From a checkpoint of a small transformer trained on Wikipedia.
Architecture: LayerNorm before each block, learned positions, biases, tied embeddings.
Training: a variant of Muon for these matrices, 767M tokens.
MLP neurons of a small language model. Each row is named by its layer, matrix (up: input weights) and neuron, and shows model dimensions 474-601. Each number is 128 + 32 x the weight over its row's rms, rounded and kept within 0 to 255.
A block is one neuron, or neurons of one layer that tend to fire together. Before each block is what it responds to, as a language model described it from the Wikipedia text at the highest values.

Responds to: Continuations after ranks and dates
L2.up25 [149 111  72 106 114 173 146 130 104 155  95 144 152  75 107 112 134 118  95 121 107  86  52 116 159  88 152  95 140  84 122 115 141 160 110 172 141 112 175  71 169 144  89 160 142 123  83  95 113 119 107 138 137 132 151 102  85  99 116  98 121 167 170 136 130 155 171 108 165  35 107  96  80 158  61 132 148  74 151  37 114 162 159  72 164  95  82 126 140 119 172 130 114 162 125 161 152 115 105 146 136 104 140 153 162 114 129 125  75 121  58 141 180 138 127 134 138 154  86 109 169 212 102 120 165 165 147 124]
L2.up962 [147 182 154 145 126 172 113 112 130 182  81 114 132 157 171 133  76 102 133 146 201 195 113 188 131 132 156 111 161 125 117 162 157 140 104 144 120  97 201  91 165 118 137 116 164 100  95  58 161 136 122 163  91 125 146 107  79 104 141 136 170 156  86 105 121 124  97 100 111 162  98 144 102 121 128 145 183 134 115 104  80 128 130 113 124 110 163 136 134 149 108 125 140 107 185 104 102 125  71 140 146 130 110 147 121 172 129 172  96  96 102 137 132  63 124 133 122 124 136 176 131  89  91 100 111 154 186 164]
L2.up996 [131  75 146 141 155 143 154  97  82 152 125 153 149  78 137 108 105 154 173  99  89 123 103 121 136 162  87 155 121  84 117 130 121 149  89 136  94 215 130 138 130  59 120 160 131  76 175 114 135 143 134 127 170 156 149 129 111 163 112 154 119 127  97  79  90 153 164 121 147 157 115 194 161 136 199 153 130 109 134 136 100 121 195 123 119 121 155 138 152 100  87 132 138  94 151 160 163 167  60 119 146 132 101 154 102  83 141 146 154 136 142 119 171 188 139 130  92 108  64 114 116 101 131 131 178 124  63 153]
L2.up1264 [118 139 136 152  73 105 171 144 123 142 129 114 102 155 181 136  97 148 152 132  93 107 164 115 116 140 109 118 126  77 149 168 107 146 106 111 137 155 146 133 204 129 118 113  68 132 152 108 115 112 178 125  92 155 166 108 110 103 120 111 131 133 129  94 123  87 134 149 127  92 123 138 109  77  85 119 140  77 100 120 106  94 109  80 175 109 176 160  72 109  84 167  79  99  81 152 153 139 104 193 128 116 135 132 134 155 113 131 133 157 147 110 121 137 183 116 148 113  88 125  71 192 152 147 133  93 139 128]
L2.up1402 [143 117 142 164  82 185 135 113  77 121 120 157 111 166 129  88  92 147 108 113 125 185 140  91 118  88 127 188 110 121 142 100  77 101 178 145 104 142 187 160  76 143  92 117 133  90 161 175 112 156  67 117 144 144 138 106 139  96 137 191 154 164  85  98 114 161 154 112 168 125  55 144 156 160  90 191 123 157 125 106 154 121 156  99 140 147 118 155 102 128 142 145  97 181 133 146 118 142 117 161 109 151 185 127  67  81 106 103 153 127  81 120 136 142 135 149 149  96 146 115 160 108 103  75 205 185 141 140]
L2.up1496 [142 117 119 105 139 157 122 134 200 117  93 161  81 138 200 141 141 119 146 146  82 143 141 116 134 116 150 149 149 160 129 119  85 116 136 116  85 156 177  98 134 132 121  90 109 181 112 144 153 130 154 138 122 155 101 117 101  78 102 151 141 176  55  40 106  91 138 119 113 119 132 174  76 134 123 148 143 123 164 110 160  61 143 125 163 137 134 180  30  80 119 189  96 162 155 175 115 163 105 134 103 171 130 155  56 140 111 127 104 132  75  90  76  87 108  72 146 181 150 113 183 156 162  86 116  85 172 109]
L2.up1790 [187 106 147 147 126 118 118 172 117 153 146 131  91  77 137 158 121  98 142  60 110 151 144 143 107 102 138 119 143 168 105 148  93 169 132 167 153 154 170 176 118 142 154 157 121 125 157 115 162 109 113 111 162 134 102 162 115 108 113 181 128 145 114 131 135 197 171  90 102 129 119 124  28  86  81  81  90  78 131  28  58 114 149 147 161 124 157 145 119  99 190 135 136 126 160 147 137 148 107 149 116 153 166 125 208 152 162 111 144 115 100 157 171 118 184  86 116 158 111 116 148 167 159 174 149 151 121  69]
L2.up2366 [116  43 157 143 116 150 193 113 208 126  34 126 145 130 126  91 114  92 171 128  85 108 142 161  92 140 115  98 239  69  92 107 117 128  83 170 199 128 120 125 133 110  98 146 136 102  72  84 161 129  94 117 143  78 141 153 163  75 152 126 123 165  97 104 196  93 190 138  80 185 121 117  96  84  72 133 186 131 148 156 152  73 107 114 132  66 129 152  98 160 161 147 137  95 142  90 142 144 129 100 172 147 105 134  90 132 156 115  77  93 121 128 130 103 158 105 101 160 126 104 141 170 135 115 124 148 108 127]

Responds to: Inner tokens of set phrases
L2.up370 [116  88 160  97 143 113 137 144 118 133  98  83 125 140 185 182 103 148 164 104 142 122  88 128 111 157 147  99 130 103  83 141  73 120  85 106 121  89 100 104 151 125 183 102  98 145 152 129 137  94 112 186  97 153 135 115 153 119 145 173 101 149 108 137 106 188 126 164 139  76 114 176 141  88 130 128 126 115 106  81 154 162 148 146 145 137 158 134 165 194 141 128 102 123  94 116 122 168 154 103 110 124 141 153 126 118 106 135  49 152 154 104 104 104 103 136 133 132 150  81 141 137 199  99 111 104 136 118]
L2.up371 [ 87  81 134 135 147 120 174 174 178 127 173 110 209 114 151  75 141 200  83 101 196 146 144 119 145 135  97 141 138 124 106 144 116  91 141 120 125 129 147 116 110 104  92  99 124 107 116 142  93  54  87 149 136 127 124 109 113 105 199 153 134 130 129  86 125 168 140 166 138 113 145  75 111  88 118 108 204 125 143 177  89 149 133 104 180 117 142 146 125 119 154 109 134  82 168 106 108 152 193 115  96 150 156  68  72 151 113 108 105 198  61 107 191 147 178 153 131 105 110  99 183  87 115 132 126 118 149 115]
L2.up377 [135 152 111 126 130 118 166 153 146 174 117  92 123 114 154 126  67 158  86 141 134  77  96 204 115 132 100 127 148 196 102 116  75 132 192  88 149 126 109 117 171 129 104 134 149 180 123 162 152 137 147  87 145  96 144 142 102 126 147 106 137  98 151 133 110 164 144 123 132 179 181 151  74 102 151 187 120 129 132 119 137 111 134  90 147 163 136 143 125 160 105 106  94 125 140 171  98 108 100 119 177 113  93  99 104 113 106 132 142  70 120 149 128 124 126 145 185 117 139 110 152 117 117 121 131 108 145  86]
L2.up1805 [135 150 156 105 149 161 159 120 111  55 152 133 133 142 129  77 102  73 168 137 142 153 124 163  89 142  63  83 139 119 109 180 117  61 127 148 123 126 155 107 106 147 167 131 107  85  86 109  89 102 108 122  94  90 142 132 174 126 133 106 138 133  71  31  86 131 139 144 142 125 125 145 113  85 100 171  94 137 171 154 152 121 103 117 127 143 106  30 119  77 132 196 146 113 176 164  58 112 138  91 112 172  98  72  99 200 198 106  98  80 135 113  95 143 105 199 161 153 139 139 200  86 102 176 109 141 161 139]
L2.up2127 [113 104  83 117 172 151 144 132 117 133 151 159 136  89 132 140 120 154 161 130 125 144 103 149 132 121 124 155 162 123  70 149 150 165  96 146 166 144  71 115 151 191  57  84 169 129 132 178 184 155 129 123  57 142  99 125 105 107  98 174 115 125  81 142 161 128 133 162 151 121  83 201 181  83 121 139 130 106  98 151 127  67 108 121 137 117 106  98 141  73 151 151 119 161 132 156 140 106  66  96 113 149 132  63  94 158  77  57 138 165 115 106 141 110 160 210 137  82 142 102 163 141 169 123 136  60 124 130]
L2.up2332 [148 116 148 107 161  90 167 137 143 106 149 137 147 127 155 116 153 161 177 158 126 102 141 114 182 142 139  88 175 131  63 133  68 116 115 130 107 133  93 127  74 150 112  98 121 171 112 214 173 153 119 130  89 158  83  86 116 150 135 175 113 116 132 150 224  79 171 140  99  71 120  77 117 122 112 125 197 126 105 106 145 114 146 153 118 114 187 137 123 106 143 136 102 101 141 151  93 121 119  82 143 142 123  70 115 114 132  85 143 100 133 137 113  97 127 134 128 121 154  97 168 156 130 104 121  96 134 137]
L2.up2351 [133 119 144 111 157 132 108  80 119 113 166 140 157 114 117  82  87 155 113 149 159 146  88 141 128 116 110  75 103  88 105 169 149 110 122 153 124 158  35 187 173 130 131 109  89 104 168 143 112 117  47 118 138 115 134  84 145  99 150 162 153 178 189 202 125 152 133 130 129 115 126 105 105  71  82 173 134 102 113  75 123 107 119 143 131 164 113 171 134  65 121 128 157 126 167 128 112 135 118 192 142 132 130 137  91 158 142 154 129 124 132 129  90  73 137 191 180  99 148 142 175 168 124  77  31 130 137  88]
L2.up2541 [ 87  96 158 122 103 112 125 133 143 168  93 113 160  98 143  77  75 113 157 129 131 209 165 153  69 140 129 114 131 114  73 101 139  83 158 152 193 139  37  93 121 140 104  86 130 163 140 135  88  90  51 127 119 161 176 144 142 112 133 123 187  92 131 179 100 140 154 113 118 147 157 161  99 110 139 169 140  99 149 125 151 120 166 128 137 118  67  76 144 147 132 126  71 105 100  67  85  47 161 114  91 141 118 124 113 125 124 157 160 100 100  90 158 108 111 145 101 192 113 133 135 136 111 152 157 114 157 128]

Responds to: Release dates and chart data
L5.up373 [150  87 159 205 124 113 181 152 129  57 132 119 112 186  95 120 121  90 144 104  89 110  50  98  93 191 192 153 159 105 157 129 154 121 122  93  96 102 167 114 170  97 147 121 118 140 109 129 125  97 166 136  77 113 156 101  88 123 170 161 174 116  91 106  68  63 168 249 130 148 156 100 118 199 133 126  68 124 159  84  87 111 155  87 161 149 148 114 127 145  92 160 154 104  96 149 155 148 100 186 147 117 153 140 108  87 191  91 170 113 136  81 104 141 123  94 129 140 104 101 121 165 121 180 138  98  64 131]
L5.up383 [136  77  94 194 101  89 150  88 112  77  94  86 146  84 114 136 109 179 161 133 101 134 122 160 141 144 157 132  95 184 106 115 132 135 141 141 123 141 131 171 128 191  81  98  99 191 131 125 108 145 116 145 133 135 102 176 102  63 144 112 155 155 146  76 118  94 130  86 167 168 104 150 143 128 119 140 106 133 138 141 121 159 144 187 139 143 101 108 186 157 102 122  88 154  61  70 116 134  76 151 118 124 128 113 138 156 119 217 203  70  82 139 149 158 122 110 141  74 179  93 144 154 128 117  85 141 137 135]
L5.up572 [ 82 136 125 130 138 172 143 114 103  27  72 120  81 100  77  63  99 102 136 112 103 116 206 149 115 142 170  94 145 121 147  86 131 159 131 143  64 141 143 116  95 160  86 162  71 162 153 115 103 135 126 104 110 139  85 116 108  76 122 123  92 161 124 107  59  82 102  86 106 144 158 169  81 143 115 182  91 124 121 166 134 152  96 110 117 129  91  79  91 107 124 161 117 151 169 170 117 124 161 139 131 141 139 183 143 136 162 139 172 161  90 129 120 195 167 143 113 127 134  97 139 113 102 113 133 199  68 119]
L5.up616 [108 103 172 141 150 128 108  75 165 152 133 147 159 200 115 123  93 146 146 154 128  99 127 141 100  92 162 164 129 122 127 166 137 193  76 140  92 116 151 137  80 148 120 132 101 159  48 132  83 156 159 126 152  96 111  82 164 102 140 119 166 125 115 153 108 105 206 116 123 140  77 161 119 152  83 176 182  61 124 131 136 104 155  70 169 145 168 129  68  99 113 153 126 187 191 104  90 191 120 168 163 130 132 110 148 156 127 218 120 107  30 145 131 139 146 129 156 136 147 100 127 136 102 121 153 162  92 141]

Responds to: Charts and reception ratings
L3.up769 [105  68  84 141 149 120 120 120 143 133  70  96 116 196 158 121 163 128 177 107 160 194 123 221 109 112 176 165 176  82  99 171 102 149 136 147 136 134 134 149 107 109 132  77 138 160 104 179 160  80 103 130 179 152 113 175 126 126 156 106 162 129  17 105 118 148 133  59 145 174  93 191 120 110 111 156 134  97 126  92 127  98 104 122 159 115 108 132 156 129 100 120 177 180 136 125 144 120 126 148 243 188 107 121 170 135 176  92 159 108  66 129 136 136 106  98 184 100 155 133 123 101 205 112 143 189 122 125]
L3.up2116 [105 108 141 159 141  81 165 104  95 165  38 168 143 121 160  69 149 100  86  67 126 187  93 141  85 120 111  88 157  87 145 136 107 139 111 187  92 157 146 192 109 109  29 123 160 101 115 115 119 190 143 136  37 111 129 108 148 123 145 154 159 172  97 169 171 165 145  99 146 159 122 117 122 145 160 192 112 134 102 147 101 111  83  94 115 102 187 124 149 219 129 106 148 176 120 165 101 120  54 132 159 158  95 128 103 124 169  87 143 114  62 140 116  86 109  91 119 149 118 167 136 129 149 116 152 132 114  86]

Responds to: Preposition "from" in ranges
L2.up44 [125 170 213 102 117 143 173 144  97  92 123 130 164 115 196 133 126  93 163 127  97 134 140 122 127 171 131 105 145 103 202 112 167 108  42 115 109 202  74 165 150 140 115 102 153 111 128 109  54 133 176 129  49 188 185 168  79 125 119 168 155 182 170 132  59 190 172 165 112 118  93 128 171 123 128 110 112 169  97 141 116 107  85 202 119  78 178  95 153 154 130 104 148 137 129 132 146 159 121 121 136 132  64 154  69 143 110 154 132 101  87 126 102 170 141 238  92  76  79 144 154 140 125 136 133 118 155 110]
L2.up118 [174 136 117  90 146 142 172  59 169 138 128 183 155 111 114 100 150 115 102  78  80 125 134 127 125 131  89 103 112 140 110  97  95 142 119 102 130 159  63  93 132 158 182 166 148 150  82 112  78 160  52 132 126 158 166  79  56 122 106 148 162 173 125 143  92 134 146 122  72 127 144 145 179 147 137 140 127 153  93 135  90 146  97 179 137 145 147 129 113 157  74 127  81 146 156 109 132 170  88 162 102 121 177 137 126 107  97 144 125  84 185 123  85 133 194 131 120 191  85 174 112 106 179  74 134 117 128  68]
L2.up516 [183 128 142  99  95 129 129 123 112 131 147 170 128 109 133 120 121 177 105  89 116  79 118 154 143 139 143 137 129 126 126 110 126  56 102 112 104  96 169 101 150 113 191 134 168  73 105 114  78 139 142 195 148 146 155  93  88 177 128 179 184  98 118  68 146 119 173 184  72 120 182  47 197 115 113 145 146 173 123 112 107 186 150 135 105 124 160 142 101 141 123  85 147 108 223 140 165 122 165 153 197 127 110 172 110 114  52  87  89  96 139 149 114 110 143 159 126 183  94 143 136 133 183 123 203 119 154 154]
L2.up611 [ 85 128 147 138 135 140 158 113 116  93 131 151 133 116 156  89 117 126 163  64 111 102 113 123 123 161 152  86 116  94 122 137 102 124 185 151 110 134  79 149 146  75 145 143 151 147 123 102  84 113 210 162 103 111  83 156 102  96 135 131 117 101 108 142 123 140 181 125 151  83 143 125 149 135  97 144 145 180 104 144 134 116 110 170 125 117 141 125 138 126 106 156 160 129 115 123 140 173 158 126 130 110 100 118 117 106  97  52 124 135 124 128 111 157 171 117 107 131 138 125 107 169 145 125 133 114 147 125]
L2.up916 [170 131 142 132  83 138 156 138 145 151 189 189 157 150 154 136  96 171 144 149  72 104 140 191 113 180  60 111 166 133 134 132  98 183 135 130 108 176 115 124 186 123 175 110 103 173 126  91  75 121 165 127  90 118 118 132 113 107  87  97 116 184 108 109  59  90 150 134 147  82 178 123 188 160 138 134 110  89 144 111 134 188 124 149 155  94 128 118  94  86 154  86 129  93 146 158 147 127 104 154 151 176 138  88 131 111  95 124 136 107 165 158 124 207 164 169 111 157 102 196 111 165 131 114 142 120 179 116]
L2.up1173 [156 121 138 123 149  91 155  93 134 127 150 163 208 122 154 126  95 132 120  97 156 137 156 153 136 159 127 101  93 108 153 130 164 108  63 115  98 146 133  98 141 127 142 130 177 169 193 152 146 120 171 169 129 136 177  94 179  94 149 158 150 167 134 172 130 109 155 179 128 117 109 146 130 117  69 164 134 167 110 123  98 206 167 146  41 108 135 123 150 138  96 107 141 114  62 125 143 170 173 120 137 104 105 164  73 105  73 129 150 136 152 101  95 115 112 145  92 137 102 184 146 121 173 132 175  71 171 152]
L2.up1201 [ 63 129 145  86 131 149 116 150 117 110  81 183 159 154  96  94 145 155 118  90 125 182  72 134 162 166 112 139 123 137 154 138 134 132 161 150 147 163 151 127 132 164 132 122 189 188 146 114  83 161 130  96 110 156 169  79 165 107 149 170 111 117 108 158 146 203 162 148 132 104 141  99 181 114 104 101 100 104 182 147 121 180 114 107 211 150 139 113 164 127  91 113 137 130 121 114 131  88 101 133  88 158  98 131 134 150 111 159  60 185 111  75 120  88  87 163 175 128  99 197  98 162  99 150 156  95 149 125]
L2.up1547 [ 81  83  64  39 148  98 146 109  62 126 121 120 157 114 127  96  76 137 125  93 132 123  96 110 116 176 140 119  76  50 155 163  98 125 157 123 145 153  91 118  81 123 109 103 182  88 167 178 109 216 111 121 111 131 176 114 168 115 115 111 117 167 211 163 161 141 115 128 137  98  56 131 165 132 151 125 109 137 124  92 135 150 128 168  92  93 115 126 152 145 128 162 132 128  55 124 126 140 140 135 148  97 112 138 155 139 157 121 130 168 130 121 202  74 125 177  98 108  79 151 142 142 129  98 185  93 117 127]

Responds to: Time-span prepositions
L5.up417 [160 119  88  94 111 159 175  90 111 132 125  84 136  90 152  98 129 146 110 121 158 114 174 111 149  87 132 159 105 129  90 152 144 103 169 173 144 103  91 121 117 120 174 156 112 162  81 136 101  92 154 162 125  99 150 138  88 160 106 162 123 146  86 182 106 129  67  95 176 110  94 139 140 109 115 115 148 176  92  93 117 147  84 134  70 153 150 164 132 123 134 149 152 129 111 131 132 137 141 145 157  48  88 111 134 123 119  83 139 116 133 156 133 180 143  86 107 133 122 143 187 149 167 110 127 175  86  88]
L5.up1073 [138  86 195 113  99 159 153  77 134 147 140 130 121 182 159 119 144 184 127 146 189 129 100 125 132 160  79 117  64 112 114 178 103 178 162 107 139 124  92 148 167 156  81  87 108 151 138 160 129 106 163 141 147 156 137 119 155 149  94 100 135 120 123 138 135  94 125 102 125  80 178 132 145 199  80 159 191 123 121 156 176 171 111 103 157 154  80 239 109 114 133  82 163 106 143  82  49 119  93  99 123 148 155 172 114 158  87 112 115  99 140 123 113 115 102 154 141 139 114 103 122  84 124  91 124 145 121 106]
L5.up1959 [155 176  52 151 147 175 169 157 137 149 133  74  72 131 124 101 104 148 113 138 106 105 130 128  80 123  73  97 177 110  92 100 137 127 133 184 163 120 130 120 124  91 116 119  63 166 130 156 172 126  64 145 115  97 126 122 147 124 123 148  94 153 119 120  99 117  92 164 183 133 161 158 110 119 103  84 141 144 134  93 178 152 113  98 129 122 155 125 108 148 139 106  99  59  95 135 110 218 131 129 153  88 117 113  76 104 100 143 135 153 143 128 104 126 143 157 108 155 112 148 112 114 149 143 129 184 197 109]
L5.up2034 [ 99  93 168 132 148 118 149 131 101 147 123 106 129 116 134 104  88 164 100  64 159 116 112  79 129 172 154 104 132 115 161 172 150 188 159 140 119 118  80 136 149 103 147 123 161  89 100 144 140  93 101 151 127 135  99 108 118 149  90 130 170 100 145 145 100 135 111 114 108 140 134 114 125  77 104  83 117 145 123 103 106 110 121  99 166  82  94 162 173 176 114 164 151 103 178  78 173 145  74 125 121 156 139 160 140 159 155 194 163 101  74 149 144 150 107 138  33 162 116 151 143 186 137 112 102 181 107  93]

Responds to: Foreign-language title subwords
L3.up916 [103 108 135  84  64 118 161 114 106 128 120 160 116 104 171 165 149 147 181 136  97 155 152 138 155 147 106  96 165 171 222 166 179 147  88 165 104 130 108 176  75 124 156 111 141 162 142 123 116 144  95 152 111 144 119 154 155 173 168 113 134 139 147 134 187 152 130 102  76  74 114 162 150 133 102 123 152 112 112 147 169 158 109 137 113 145 189 146 133 138  99 133 134 121 170 112  73 128 179 142 152 139 107 116  74  86 107  76 154 166 132 123 130 136  90  79  79 130  93 120 143 171 143 124 144 124 132  99]
L3.up1238 [151 152  90 125 118 128 131 152 130  41 114  92 134 100 138 184 147 112 146 110 129 141 113  94 196 155 108 189 160 192 118 152 105 118 118 151  44  97  81 166  38 159 137  88 140 120  74 124 210 178 143 130  70 127 123 144 152 137 189 129 159 144 132 176 175 105 142 142  97 139 138 127  99 107  61 118 129 110  99  89 160 174  78 162  85  75 136  90 117 121 128 156 116 132 120 117 153  99 121 125 183 149  24 148 114 121 114  73 150 100 110 149 166 129  94 117 133 126 117 113 175 190 161 124  95 105 110  79]

Responds to: Passive past participles
L3.up1406 [ 58  77 117 126 107 154 103 175 138 165 181 164 163 198  62 195  63 124 130 113 146 127 160 137  88 113 225 159 142 137 181 150 175 185 101 127 135 111  85 168  85 150  71 131 137 194 142  71 130 198 158 113 118 167  99 124 146 147 142 107 119 178 157 176  84 105 182 178 136 145 118 108 160  86 119 192  72 116 174 146 150 155 144 129 138 105 195 114 172 141 111 111 129  60 116 193 115 145 132 139 162 120 116  78 112 120 120 157 103 103 123 101 119 117 122 163 126  82 112  93  95  95 121 137 108  97 103 117]
L3.up2153 [ 95 136 105 117 109 110 128 136 152 142  95 131  94  89  93 150 157 174  96  61 135 152 157 154  84 111 160  80 110 145 148 109 111 132 109 143 204 177 151 115 100 138 126  77 111 160 104 142 140 198 140 163 111 154 143 135 202 164 130 129 139 151 125 146 139  77 120 142 148 100 125 153 147 153 103 161 116 180 154 136 168 130 148 161 137 104 133  96 108 123 174 138 136 148 120  38 119 128 143 102 150 178  81  40 111 135 148  91 125  76  90 125  85 161 122 107 133 140  74  85  95 181 174 140 106 152 135 117]